MLP neurons of a small language model. Each row is named by its layer, matrix (gate and up: input weights) and neuron, and shows model dimensions 560-751. Each number is 128 + 24 x the weight over its row's rms, rounded and kept within 0 to 255. Numbers have three digits each. A neuron's up and down rows have the sign that makes its largest values positive.
A block is one neuron, or neurons of one layer that tend to fire together. After each block is what it responds to, as a language model described it from the Wikipedia text at the highest values.

L6.gate5:139117131076122155163111146095126167110139130131130136093136161137127096150148076071108122150151164181075117116116116145117130136142095138132118137163153119145132117077126142177132129115165106102103108115138169111129082098116101139119139158150138131114143111118123162127145081102159143146156107092131150112080114083128104092148165087179113145100168167175120136100149068136143128129104136155174112164086126106142141166100102132160132150136154181108134111103116137153102150154115112162137131137088145115119105095126081154135133115154136111091119095100152126145145106113117110085
L6.up5:109151101117133122132115155165141145114150162160087144122133154101133139092114111115135112153144117087143128112113156151153095103166109137132107129132143158108147092109144147135151122113099071118082182131128080139134093116123128096120103169113147143121126128114138109128120149161101146133134114153121095112083105161104139130073138108132157131108134124127123118115132154146104078116079167119111114117168133121131135160141152090120109160158135126176160118160092111120097114157135088105114117125105114151116128150118107150085151105135149166121153171164136105123133168160112135168
Description: Water and landform words

L3.gate13:121134126143133113168121110139104145124162169092083142139108166123106134105158105110140129103145168123116119097162118129120152137145108137135134144117138150104173095107186140163141109134127100124109118143132133177137149144118096104155166117122141145157190124120119077163118167107143063169125113082153130123124098175130094139126093106110116075120108160098113100144139103150149161101117079071122116116150128122117166143157142131149084163117137113106114141132098098131166107109103144102110126157121130130105127129111108123124101159115109116131134129134104158141080121120092126148
L3.up13:122115123142162121137149118146146157168154121128117139158113180080113146127164154090121123114128095185129131138175143157148131164134091116134170156116110128137138153151084104102175112160143109137126122110133131159100113120156123079108183144101163115140116133091120104159133143141120157132140113091098114110144118119135133157156118148170126099102166086122193105129115101112093156126147102132149094125152137121116116122114158085100158184171120112132077154099125089133104150127157114122138126096127126123134142097152137157151115151140106151182140113111126116119141137124124095108
L3.gate91:118119118109107096107173122114126173137097112132136103151125153132166123131117125182120172105142158149154096080137109144098108111099155096064122176101154134129126147140126130159148142152109164097123129147106145147123159140145134139133132134147159119149123133105116151136127149068134160114085130123132163151116145134110117142133154169067117089160110131140108112132114111108114113161114147113075148106160143119128105153119112124108129144112169118102134131177106138141088084114151103100143089172168101143115111129158125108118115127092157142124126166102126126125150149138088129124
L3.up91:141115141096161149150126154130140146132108124154104128151160126084123122185126106141150139087155151102121119097164118152104145088120134138091126164123113140137127155130113133144120169131166123132094183142132132101111128151139117096107116134121136131145114120112147097162145158084155148169119070122145143104129134090115133155115112173072109126132080151142151117118139146150142136113152120145116155137155132146094149155168116126132125072125147105105126136155128154154093115108123126130122130169148105144118131136158126146151059134142102112127106136145131120129119153132096114083
L3.gate232:111120147128121139142134109120108115137161121133144137126129164095105097148130110117112099125156126133146182184068110147102193144142151142133094183141163163158122119071115140118115115180121123118132133137111089143111128115102154130170173142113120140095158161088136128100136122127151159088119128107085135152136112161154133149079178166149140107137128112138103080093142121112148118116132142102141132137127158093114097126111132096128080160148130142124104110089139129164087117165141095136092170156111142122104109142123125108150109125150127152114156166148139178125156111157114108116
L3.up232:083164131154101135130116126117113117137156157120153129125165177166071127152130094106128144120138142093163150118074117165138132142113114134102159087101150092142165086157120144104124118117148144093072123143184161130145130110097080126105140119133126121125120146127112151121156120172146155176131119115136140121139138129128124141143089144097133141112169092104140102148151087110148169113126135117101091064104137117101130173087124170141110093150154088126074121118125138133095114126116107148137112164090161129110106132108107169124170120126175117194126141125150135118130072144137129150
L3.gate872:079110146144122144122128084133112165126170086177142154133134115129108083128130145128094125110127125138121155111095160177148126135102171107134124123101129147164126109132135108098095123093095162162122112110115119088092124159122102162152095125121140156120135129071120119128150113125103119109160109150119130161139149133131121175127139136120111138158119121138115134096136139119118148144105142156176151102166132138130113158096128126136070146118120178113078068151168171095134132169112181122127134154147156110106148126107131172131109151109167127121175153109132162101140147052165135133
L3.up872:121095128135175142143129142121140115173137113121119111064131141107131135139105132163081129136121139127141131137166154107163148129124110098142140087131140106131135122134118114165122134155142111123109117119124092111070145122144163094133157113107141092168121128166150117171124145147162105143153123141173123100139166165132119123140129138115113126090121122108129114110125105134093149093143138176095126065122077156122157157096125114123124183152112090095141105124088132171081124124110141133067148159092101144084073144135112132133094123131124149131096165149139116160139126132135128138
L3.gate1166:120117135118117146113127101141129196142117188124103113157149118147158134148138156135117111159120090174110095123126124099129091155094152103117125121141106126096103110151141129120163097134121121115104161104107099149119177095129119180127178171132109147123119122132106130077145111133126110085121142104119145105123154163158142163126105107129134091127155127143155158130116139117143098128107122103129125153133130143124138153115117131074175115150115115130163116108153148129136121112146174102071107149134155143121150142109115147118125093100108125092135053122112102138125133141096136151
L3.up1166:176129160145127185162122111114104120130122088083087108106127155125126103123131073109136106142156126114137148080164134129141107130130136122154128138087155150138101101119145140114137183138164114165150115096092092120132112086151144139160131145160136142112123161106150094113113104161131135102133133112066134161091121099126096142104162166129117074145102136110151079104101138141147147154112152144102142086192145097130141113110119133135105132173138111117107093138124136131127180106170136136155145140094150091123066126107104096162168131115131136182112108105142104112131107120138145150
L3.gate1298:066108122152104105115099126110105125139158161116160131095116130130123137117140137119159149146150147096102110091152122125124149185130170113120104062130080168092080149147129151151103102110135097147121156095106143157110137118157087122145133128148194107165157144106155083140110118120098147150126103151132109126178087150123103141142143091116080174141118146094102127106149150158145126116107131121091103138139122118107138159097135149167071145109129144126146126146125093112136180125105099123127115149125159144101126138079140096136093063158076134077109106136117094155140133162118141135
L3.up1298:127127168101088130142063074138134184112130066161148144139080136122142113136089101087137094139099109147110135132131149132134189133108130122138163071122121151112141115168123146114161126094153094138139139100118140115142097096133128139125152119133143173133177109052143099106148104153132125114136107121128072162147147129108115158075124100107120088153123121091116116143127113146117128122136105108146114120138151109106129089132141090124156138154133164114107092129130134108145129148157150096076124135133099095091094080134111192122149144128169135147139100112092120075113089121092125103
L3.gate1304:160135099162119131132080119153135164156143143152161116141165146124118142168128107101112138099116126110148109104126137121136137120089133124072078069150176166117107150085096152110125098084129118157092133119139118202175113157156124158149121085151124112118145117101152114183102189135115143144122111107097115072137138135099107177118121115145121094103096145134170124130129126154129171130137136119114124116125149132113094127148194104131087122146131153143128148114142099143068133165152129127128112091110127153116108107180140165100111149132127119124149086128133114142145175101113134181
L3.up1304:127139112141133133135124110102106147144127138129159121134176064132095110123089173157114171141149119133122110127134157134145143130169129096125158141121155123091115143128146089193155130123108121109120101118156150130120090148128144148161160122105131143141091160112147155137096089082146113092118141157151135145140121157092115107090158111121145108094114112141074160118143150115105148170137149131137165128144129112111147133126126147197126121111153138074128125099066180124133143129135107154108119166141142104121146126112123118171141163121109130090110145136115125117137142088140129084
L3.gate1462:111166108134131115093123110175123147157131119088159157138139120158128139157159172133084146094132130111076099124114125167102164118124116084143150130104128123132119105125150136086112152129133181157094120128122154131129119109144106114070131109164121142097134106109066140101129139105157100133153078137124148139120106139102158115098153153123148132120124142123123131100120115154115089061110135155159120070103127128147114119140114098084096124131112105122090124160115123117126127085118108079119120126131098155147107130100122123158131109154120131154127095097081140115087141166096121134
L3.up1462:137149154182178123055126155103127162118123161107158099121113095111097106182118121089122127118126163116137145095088133136171117116146142105103105130097114134127119139091161189120137120122172165123167104144171145105140093127130120124104119142173123143131126128099069166134107124108142090153147112114137119079122138162130126118089103129135142134129131151165063163114121121139127121115150122142101137106067158143093163112096110091128133184147110171095122126137114116121125118139152095111163125110113101134162130158113121162191128160167135120179128157110092084132080120131128116157
Description: Water and rivers

L4.gate27:102151091130065128063133151102138131117128122121133094145149154122124075152127164118155145153106131099135120125095140178122103117119083143098113097132155134103148100150121132120127161155123145151100113136131143125164123107179166119143113147122128126131116152110094106158144158124098145168121122105100136090131127087089104130141158097167161165120124069127154118120150147165112176116134118102092116126178121140159106135150098154147150160121144125084122120170138141126134110095138105157154113125107093166096108156130112118113111126144148119119137132120114121133132142122071135093
L4.up27:132102120124074128149107159161116136085125135111120140109160123123132122123163141124133136134131100140125084175133111126154102137064127098145128085136085134154124153111112121101187160129121144124181128125111131143108101074133120129129151118143082129093158114091127130157111104160114122125120139132112134166122085119118136141106124173148130124132144148160097090127100137151130111110146145126184135121194112111093095131135099100145129110101121113081113142122160118157142120158127166117142147150130142135140072119099130096169140186104100145074114117102140168102118121172125136123
L4.gate223:116090124112130119169148143104105145174088098130141118114120093126172131122108070176125118100115147143112133168137137081175095134098128145147164139156134128111143115150190089110184140137126114085113139129133149127142154144099125142101119146205135137117112112108109135108096134108151133141186141109139129157129125120118130162124132130132114146135137118150138126116090120138100115096083137096109138147130166110122130139114097195149119132117127144136147146116119136129146165090151155068150071178126106118111134098100114136125161122104119135143162084121123136132150087086139194134
L4.up223:125126130098120179122092122134162131086177119159097139126119098119175130100094133156124193090140158147129085122121131100137137126148157113144152087137138166084111132095133105120157172147114124115145129098105129148161138074090115171133075116158174131148127086133111111128099104112106124154145101113151093152141063140130133096084141100121119094154131113095149127104111133151157127126117129065130165129131128134115127103075121118124129134154141153128106101111127138130174124096141144129113083133160141126140178162098137123116143118101147120097156112088119135149129071180177119134
L4.gate248:115103161149156161131109120127130101112147166140110113104139133121125122105100127105198092138156137105163113112094144121109130129127121116110108166155116077105138148125140105119139104131139106100121103123095132127126127151156117104113119156185108131117140147152174136104103147147105098136126153120085135135136096092105119119148158088125140123145112142142117095134111127086128117118123161100123133159107118111139124176169150122139146160163156122142121130112136157144089127121153132144146055119121136130123174116141118166125126127126130133133142129151127134119142135101069169138
L4.up248:124078147123139130113140135151110091102137140108138129119100099103115136135077115139124133151129122127145098147118123134126159179158149131117104208120115146141094103050131135141127153125054087144162147136163086187141105141100122175163118127133064114105111113143108134110127142132100138141141106152134111141157109138116067105149164121114139125119138153123105126124134094106108108133124100109142085171125102118089143102131140103111146111114152075136110118135122148175149106193127149155157125123178145164079120163107121166179112124074154114098160165157130094132149089140135108139
L4.gate770:143143109091138129147145133074139160145153127109116139091111140155116085144132084158113146139094138114093126146136154127098106095114112094131185133132100132124142123103153164094112148110049117127114097112194111159123152137159138126113168150120100163100153147109124117157111108142106146176165103095134129153119112120149135106094139115143136132160121117085079113090130153066117160126130111143134131163175053144135142121101121151138097098114161132129128129160171156122116141145134118123148082166162113125103120127123144092137137118108112119122131096120112127142102113157099136139
L4.up770:155130128197135095088138165117127147122143136134152167085133133143115145140064112126149124134132097059138116191073136156125129106127137139130157128163193082119109158070133140078144131106171097148111114097108141145164113147132119179103119145139118122130106111137114109122119124112115106165108141125092154119093096094135139053142164154112102061145091146083153136121132111172154140133131125114098132111150120117092160112049151135092144141136114141108166142114124108143110095145134105088131120201140125131113151165121127126120187156149110150129109106099101153141172125143116144118
L4.gate976:123155140113113164107094066159094106077175134102134152150188095147094148187138152162128133113094129129133128164092116157128088139108148129117115150170089114108114130149134152130107137123082119115131107153132129104176134149147143110165130116150120090106112147103130158108139151123126087068132066121094124146131142117101152127119137110117086172140130144129144132175110122164121115120131137113132091112116138085084104128152125110108134134158155113125108119143114103143108140180084105164140169169125100136105095116119098102126162148105142123120117101149076082142126142151130130138
L4.up976:099109128124151120150109129181112158132150126167157139167125122128195157127102122168139147128170113122115128078126133101131126123115106122117141127137114128124158161153140070150151158135148133143075121163118146144126125113138110120095120122127140149141155141093176155121128134162139149140101092147105160105120098171172139114124101154115127180151088132130151138102117161133134121113153133113160121147116129108122099154144120137142139142114139127160154152149163132085128121080067126134104131122096111188095114161131169110161147113100123124099118135116162148115117121141139135102
L4.gate1114:095131162139142153080154104134138064120143136160129132122165097123089123137114140129160122149156141120144120106069174117114114134144083116129057142144140162144129113135168107142109097104095114126084136170155088143166094118125107117112184146127114122095127130130156118137133115135072157118123170114140134121157107125092141104142160049147144117114133176146130107107134091111131149094112083124105119093123107087077150125131126114115193117113159155116136097161107130160096121110140184136117074080133159134107122138101088165166105188096143115129148127146123124134161127125140107093
L4.up1114:157124093161113111136133144112137151088109120107119115159127104100187124097123091116137122120132149099159138135106117127119169118101115134098163127123128116112194136148080140085117128123136120114152166098134134130096144145169163117121120079135157171132128133138087082134146146144131110098118103126111116131130089160091120096111097144105161167153126109148154155107133182123111103100139143126146138187144159150115095085146154190157121135107097144127104178139104168122158124144122114123119111113098080138126136109164148118122128139123155098084107088116158113128073134123147153137
L4.gate1316:111147123127105121139076164115128165132141119145127151166115116144118110084095147113159127136160186126099093147081142116148123187132156129146156137146123170093112160117151160121094122184107138121076116142127147127165147059099170154112129170131074129129122116141126120117118110121088094152127117099153123113124109115088138174099116100110120127124136132097121164143108162105118090069110108091134141200120132126105168132126118115138166101138121121172139096103125128154086135151104105134119139121150117135150141134087114143136134149083124068148162146186103140135164148131131145147
L4.up1316:093100156130088142079147147134148147114158088159148139138128131118123125135092133137123120130161111106093124087135144153120138081111154151106177103131169106149120126095158080138123081107127082102098126169173123169181085101086101182129101114149174156129129110134118088106159118136106159152132152088144153139109124097077155114130162148154132109110132152190170114119125144142152120104122122076116125113153124138135150104113109101110125133113121157165131113091090144146095149128141163124107114169183139136112096159150124138144089112137143106167152126108136145105085141114167114126
L4.gate1410:133158118166147149101148086131133074127138132128104129144116132137118090129130129086149142111165112152142109133080182130095108125119127154180086159159112125167144133146125111135108113153077111125075123129125103111160114132158106142116148122161109126120092136155109112112126109171112113123107137101106140166143098155116130146142176046150144128134142119137088134112183116117148147145121118155140116146113106075093138136161159105100122103140159126123129097164155138174099122158179151153105154105138162128113152134132102136135112119126156122137150117178098127187148135112109145110
L4.up1410:099115141132129112140142111096139096119127171105133116123163097105125143109167135137148094132157137085137122154131120159111132124142099109108133140158109137135199079093117142154094129113104146103133124148163102156118097169135147139130150146123160182130106138126139115110140093110101091123102106164109107143108143081113143087115152097121102162087151126140127107146130118131121155156117170160153151155149108125129139114112152128130134120097101106135145143121154115135145142129116134129145123126134146116111118183116150174116118116141114147105144115113171156151151126128110138126
Description: Clause-opening subjects/conjunctions

L3.gate119:154163136147124133153127154119099171154164099127111093136146119128129097134086148144136091116138140130154092119120139155115119141112177143164174147128116125118114130149113142153124099154116138162163151125137169163127165149122147172166106117155140111138078153169102141158098100122149084127121095057185122167178140093115122113089133136148171084105124129160106120164089121150109106126130155140136143134138115090128096122173108086082132139121149186151139066144151135125103142129125115098136119129165167103130123120108179145120135133135189127154123153150164151111136121151123182121
L3.up119:098120131110103167122125130110126156129110141132137147064155145167132098145151136144149079145119119141135101141137133154107111086115169108151120171156084145127143109094161138126114141111139186138138151095119159085143144107101164108128122133119185149136118142152131134144136076076090085157142104116117148130150133091122145078131130097130171144128122160097144157114080129135139110098145128133164151179114129155129125155110110133130113138079125159127148120138151160139149148126142151121134060146142155096159153139166131104129138111188133167133132135165115128173126126099151146118
L3.gate240:081125119150111155103137105148178128118163082146164156167142092130132131089165147088132132111149115150103111086114102134138148078112158168114140079146125125162140107088117121138128099120130140138120095101137130147128100098107198116138077140140186119129144096130140154133096106124117127115147120084101150131154067140144167141142115131131118136093133146126137143099137165126100148106112151133127129132172150127213122165125105103138129128126108133123064139159145149094101162104152098113099139166145133125131100141111182105129101126147158127159121138129098175131130176121148173105
L3.up240:099147161102151155145079176161132110131163148138140163092139150082146105116075120106110139162145153085142137089147110161093154121124149144102138128102139110114118131131130108105155143138093125177154136117170117133163126124134100111114149159119115158151175121137139134152162121139090141144116119111130105150060128103128124130124084111166122147095120107101108140132113142132158095106095122087106110152132162121137135133149092089138140124115123160167127158139084104141125149138152158102135110123106116149126130105098132095111136163127171102113154109140094111086124141099119088114
L3.gate350:064152167162123109109109083160112145121152090139121143093097108152154110159118151077129136082145118144165129138150121140112118168149174145124127105095150160135109144108103132114176130144130163132087084149087155143145144065145153138077151086139118118111149133153145122122199137102129094137151111096135184102126098164135111111094126120163125112091097115150148112127161123119107104152108106117143076109097138144128147141117138139120147174147141093137082108124142139142165159113114098149150110115160123095105156116137116107159143162177155114114110120133186135118111158165130147121
L3.up350:094144158138147172081189111151118162121138099145185122141134152119131119149141140131147164140122113106149147116170153133116071088140092154116065127098145128136130108153144098096159109154154116148136115146121153115078103158121171111110151101088125145089161099124144179128133135138109134144142159118123131159137106100111140150107134126097138187159155123091132102144124076099156180126097128149075125107129085161138116115144138114134109139105149142141123096125165173128118115100071148100117110131089099127148145141132118138089136131143086130107156116061110141152108096097127162108
L3.gate452:094068115126139145096151102152124111163103103121145150154135132118173104110079150135123151125112116126076153144132126126164136170160116124154123176152108115140138114121167123175157137162111197071122108161136104164146162081124133135178114114114133112127136152119108129085130116149121100143120144102155112131105084125120124109148125115143151163137121115141100136164092118110097162143080141098148093164082142143144116118147110143136163145090173171126114117174149169122101139150146202108156107101130133182144169100170152117133115107132109100121122125114139066163131141130116154124
L3.up452:126090117100126103140114095154174121132171124113117134139124118113142132097141089103152132144125150132136140136122148126117144160127160163113138145145129132157155107137157154152154081133118116124164134172134115116103107110140157098159144102170125116154124142142111138132161108120099133136150094117099160114138204137138132168137104134133091163078178119104154132137128165064123129114130099105122144116108124176097129147088119141132100128141152148120120151126141151133111157140110130146148106057129111161086097118107133143124083160111113109095157159156122119102147157114134094121
L3.gate734:173144117120084107086144164096119120099122116153158145110141111137134098104112102147067152125107095068122103112119135164132074168098126140114098124112133171132137067139145140077175161117140131097140112120146114156133168098127134131102097135167119164148147181119113114115164121126104102191125107157136144142161106134168090123126156126086062149135155100097101130136162071151087123128136127145117127110111117145148099109107167151143136115152126160145179061127111150111142127141148141154086132129074088146162112112119125097144124098157124115133117121091152097185117136129135128112
L3.up734:138118138143133108115050128136101067101134058110157136174145163145134150113143173161127153164155155103112151169104114109129121116145088115141170118160117157093094155088150173097112081126104106157117115122142134141135134155121138117127156100142121084128125145086136112144152086137122130113128141099144110113137141140136169125110098119167117130117152095131144090154058134125110093149116159115121133141090116100141124144136130152155125179135109126125128101126117135105083110145170134114123144137124149144142089135146134131147133117110132122097125130106097125109116152150152088109
L3.gate909:077129133128143123089122087127108124092140102134149158154119152141149126100096123125130139120085124133153146149155120079145085127144131166087126133133138133103104106134143094122113075125140121132131100094149132141134138103133150113162094167166162102126112114186111100126107105130117157095178174103146099140146158153123129120131126111177176171135141108143085132118094136126146127120096124106143106108141138142152099158151128087130115126118154173151114153123109129165124134150138124113097135149109133132139141149126123152105106144093128124141125128176113114159091087170155190144
L3.up909:112108166100082125078157120143089138114127178134118130120167117096170147113138137110149146124102133127121092109090112120122142129113124121145123108134134125147113124124023137126086127118142148107135107143082128098139155136132129127101117111084134160168145123114110129140160105149123131118166142152144106105093171172178123166171148107141119125100125122107125098120116138139110112132132116141149107121099107152109168116162156159122118139141087112128100127121111125168120131120173152115111171111113141135138175142125173161159134123121168126139162124123124106091152126094102130144
L3.gate1192:121117132167115145117112108145192133126126104183116156134124115132104154167115143124139155140138155062116149119109183134121161148094162109079138125091170117106130092098124123125150100133141135126130131103111177121140122125112147138130163120169121107101137112124135080121097130137098138170154128181097101106109097130119140121131165119121169154118154097125127151127144165140149136127121105135114137155141128135104107128104157133105123140089143155121134111110140157144162127120127117110147081139119153136121113118137125109098139117142129082085150119149181107154151126114119136157
L3.up1192:145092137122131182148124063100120109099124134125109101109200126102147122155109169110152126097146125123125124116134141153101136139074127145148128127123174096176108134129136125097131122143128103160148095092132131128117104119112157142164129124101104141136130191122137141133141112131100128143116128111153094147162113136150120082141136118111117115100118123176080176152167110087135131152151119123139081155069073121142151139127131122145123109127125109103125147145120136094114125099178080094149123131131114135126158124135133112154142161117164106118112101167129140138107098147099107165
L3.gate1253:101150095117094103127156127152148174104119149131114125147144146159104123060125110134114105137152131143090081174150168121163118114154159153158148100168124118147113122160133125105134117138104110128147131123115171162146128122150113151160110115104126122081139180142157117118124114118113147137130137166116159145110131113142119125135150145148122100118152117132135125141121103154134155148109120127145082104099116113117134143143159163123115147117147108133150152137107143120136156098127118168129096117071120123061088121114163131152133094136122092137100125111129105137132136145163169141
L3.up1253:079123097106113088137112137117129121136114103110149132131079110098144150120115161129136134088118099134124127143108138126127128132124120110111151089148138097082128103168121153154087116111071170149103102143133168116137155126138126161124141165147127126151097094114130121128142130136107106209135116127156096151129092134143150131093161122139043151131160126134120139113127127149104119112156107118116093139114125107151128129129127136143145178126099143128112139135143105141146138128133134130142114128129109094063119103150139088127117116122160101173149164123085143144153168077093206127
Description: Clause-initial personal pronouns

L4.gate337:107134139117165129131158111181149104116137156098112109114107085153140092141073153092148114156126161139114072154108082159113141147144167112164117120132152160082096115106139083174133121140098103121129138135151118123119116158159115121145160145146132103131108086153128145135106150107102105130138137117128119115134129112076124160094103095134141129130092134084144116104100128131133117131103129150138136096099111130109127132157107048116170104104170123153154080130132142110099118160128156115130131074128138124151157144100117132108144091139144126123139107144132093137135072111116118102
L4.up337:090084118119162128123145121102166091136118163080088107134097101106150140175147166126143129188159148123155103136115086151117090158128092131132151148155113152117134135134143107159185118088142105083118145104145140131110135130125133151122151119103152137138139113143165101177134159147140126134158113153095136117232144108137148136072126107105148119133133176131089117105094183104128090126102107101135122108128115124056178112171116091128160104136134137146149095120122134127118154154106161149119150078158149114147153148107108140120146110167166092090118109158114103133119103105108096126
L4.gate357:166098151123129141104116090099128169145116141107137121132138179140084160151125138117148105165165158113128174138112137192111076126157115133160152108122102130128108116088151120147163178149139156135134177119153103115139094128101094115153154140088093113136151135122145131142138161118131141151158125085139155121116095136058102167095116129110134090092110110146182121152139112110101155139144141159124154135141101139150134110119090149134152148129123136114147123120115145062121184149118147134145123133122135175113129081159079117109149123162133163140119153114107142111102159129111082120
L4.up357:156077141107101179123112126151158114115128113151096136094117157153084132122128156136103104102146167080124089149149172135127110089122089092133126150129116133103130155127128147144096132154135120130088140130135117131136116110119137112159151121144119137143104183120126148120103100138125129132136146125129139137102168104121137121116152097155158125086081120161132092091124130131126126180121183156138096141131114106103155090077113101124117115173135108133146102156170153170167105136145144126139120133130173127111167151123158145178106112137149171098136129135161152153116107117155110142
L4.gate510:102160107122122129135126114133106136119171098118153097123153132150138105142146164095118191147134118134141135120124086179119130139135121123162139122094150102122086111125130161097088108116141106072124128147111114128113126114163124145138147150143117099121110156140154074112109132147123154136122095089097086116123128151087129125109152125129133120148106099077131122123085136087123172118097141135150142100179138138072088141140110094109146161128125119101142125153141140135146153134135117108101150181116193134146138119100145115121146096171101161153145128150115101118185138145089108117
L4.up510:152193122143158118161131125127108136098153099130107106158130148119101142155092108134126129158105116127159144117176134169120163101120087131161105102132134128079097132129104128104107134124157096132141158160131167118129122143141135095127116132088125135125123169180111102156118160107118141107135108150072108109106123133126131079138127103105104164130142132095136179145147160127082155127140113140148124077130115133119144135146157091129167117170106113119155153103123152099189138135151101147143100134148129110161170161133145158121109156154151113126113135114114108120122120168121133127
L4.gate562:125099158139175138089115155132143119121088178099090112130124141156093159141093138141085123173139123119171127162091122174130106108110089147144164168136150159104118106108136070191139143104156137087105139132146155115138105114134139134161191153114109159129098124121153119114125149111101125102121137108140121089154158112099135123129138126125099103084128123093104148111122158102169137142111103111125082095164124099105126141153106121156131106127110167138100088098113154119141129126120128144148156120141167112141157111121123171125135118142164159134160149177129119125143106096160119113
L4.up562:098150141130138115161126078175187149139136113147139120102100104112103125123103071093132151137145125191133122149145148106122128156161166119165122135100156115134114088139119092140154121151145117131089134120116145118123143145123132117139157149107098073082097097140129156159112133125131157160171157167122127134147147116121131086112080119134174124128121172104128076118117128097170146113111114146133116133148132161166117145138106060131139163130155093152113072107147136142108121074138145128130140118141133165156122148135100168099142107125108112114129142135168138125091154124110139130
L4.gate772:102099123151156127146098126151138086125119137109117141132138124125106141136123117114153126179128126167097117101175114121143132150115133138108165158107146150103094148095124146113128114146130137114091115120133140140110142140147116143158118141164086114162149122091170099103123155094144081137198114117146126092136140114117088117109127094138129107109148139139102117154087113155093108163102125096141136126081133144130083150148081100127130114130108154138116091133112124147116165141111112155183132125127117119126100090137112095093111058149137119134127132143143106138130114133080149137
L4.up772:090152102097131118151077094146166121128137125145152149154103136162151173109116157137109111155082099131122120151129076116123097123114112150140158143153159138113129147115131079163080135153126109104134110112133129096104115117127128112164166145143099091156145159105164147160132141154143131144129121071123123104127150142123135064129120123129108117146100114136122124108160105172085115148105106133120122111142118153155119139098159108069121100101147104158172133101147109122135140120140136137088089056141148120108105134086090106113109137151158092148120138125089073174133108130095139141
L4.gate1002:155113099087134161144158146153102170155171131141145063135082159138189124084125167132127176130154104157135115110148110157168110093143147130121128097124130147086133088086111150119152118150120132136135121139134119115146128145118141141197163159126136103111149111113112066104130140143154129163142080098091100103132119147084123141090081158137147108102135130098124127153104130117114141171114129144145130176140123153101129103100138120110090152123123130102116092136089056094177124135157122109138109102107101152120177123126108139117139085154108157148140149130141109141107127146180164152
L4.up1002:115166137120165120102117112107138195111101072132128113163135152114088143144137080110121178114089094095121123143106118166151073082109158173142186119071138128105116175108123174093160079129117089115125166132132137133112122116107129089143137111133091092102094157106118142123125159141161155126133139131139125114132124115118085085085106120150121155097107134146135155127138145133166127099109111148107113152074162157132170127155121074122114116131125132111134122116154113135158141139126120130128091132092112160143117136096162107105136149152145117141136113133115169168151124095107111115
L4.gate1415:168103127125155123083153176142095155158156131106140104109112163115134148153101111121127142144107132183142103099143100192159111116135122112142157133096173195059137110145147128138163113113085128099100098104114093141138136109161120132102139093107135116142138105132122159125123124099124151128108110088135084118105163116111114139114109136076098057098091149105145089143134120080121122109121165101090137160149140077122118169126116134161087109124139107117130104140093087143141130129164134111133147154149114141131183135119121126100144071142124173116138125114103147136088155152098127123
L4.up1415:169093119102126105111149143140145172139145150133137127132083120095163117140101123138106164144086150130164143104129092165125134142150140110129156108133143183122152139123127183138129111091135094082162114111165103102128118151140174100092141106102133131155152153112121145168165113079122134162128122167124114136163166177137109122107138183097111067119099107079124111131142121103127125135112127146161099123161133133110123131095160147166099107115136110092137131096146112129172132139183112105119161113124105163148185121122134125134188116168142149147177168116129144122078160137089086106
L4.gate1418:160145124146147148094119107173118101133120091109145137152107158115141126088093136130163099138160127148146132181138088132139136148136085088117108102098146127147107131146122156116135090202134121116150101136107088121135085075145138131131149093166146112141121103100130094102162096135121157131111088148188155122121109130140118128152144123113103180131146101105074136108129164148117102155111117175105093138102085099110096099120159104150131121121141110155140097135099121108104104136146143141108132135164158111163128082157100134123160113102114119099090107132111112162141123081096122149
L4.up1418:136089144142147097185079145154079121135136141139129152095158120129118140138123139109123147149132140167137116119150138139102129124164129132114136138131146158150073137118122150095104105114117071137120108115120115118137156083136128141151151140102146114131143087101151092123174136095146133087138141155158164117133150066123136126137103131132125074125111134122135107067115089157171132124132144151103177136124092121074150141145140105124089105128123105125129082141139080117130113089157114112122154102129129114145119142108140117137142108136108135139129156130112162111098111096080114106
Description: Technical descriptive list items

L6.gate1218:104164106123149156116113113118121144118134106152088132140158118096102116103159202113127108092168147134172106138077132138197091102087175111110095095096172138171175120197110132131178110115107148130126123149160138128130160137115083126151125158088103105134135118142085149155127091163113117095092116132144140118134105134168096135126161105150110149121123151166118153135127162092141092146151134122104120088148138092127121118103086112125157137133121104091130152151126130131109138151173127139125120109136157092084147159138159105111143109099151145092120135150102158122117124142135153095
L6.up1218:097122133113107135105136160055147163159141117147155093162180088125143141104139130130133117130161141137128104134109120142132138133170147158137127137105149189100103124140120158210137126165124112135162137101145118115160135117099132162129152097152158123120125150111108178165114141114131106088122141112108138130169108153109169093095106154113140148137144095152131170111095122140122125109109134121102104168151100105100116108141114112132161090135168132171117173122172129100142107159161152080109133141193160134125166138131140119128133189085137146150112117153141132136143140146129127088
Description: Short name-initial syllables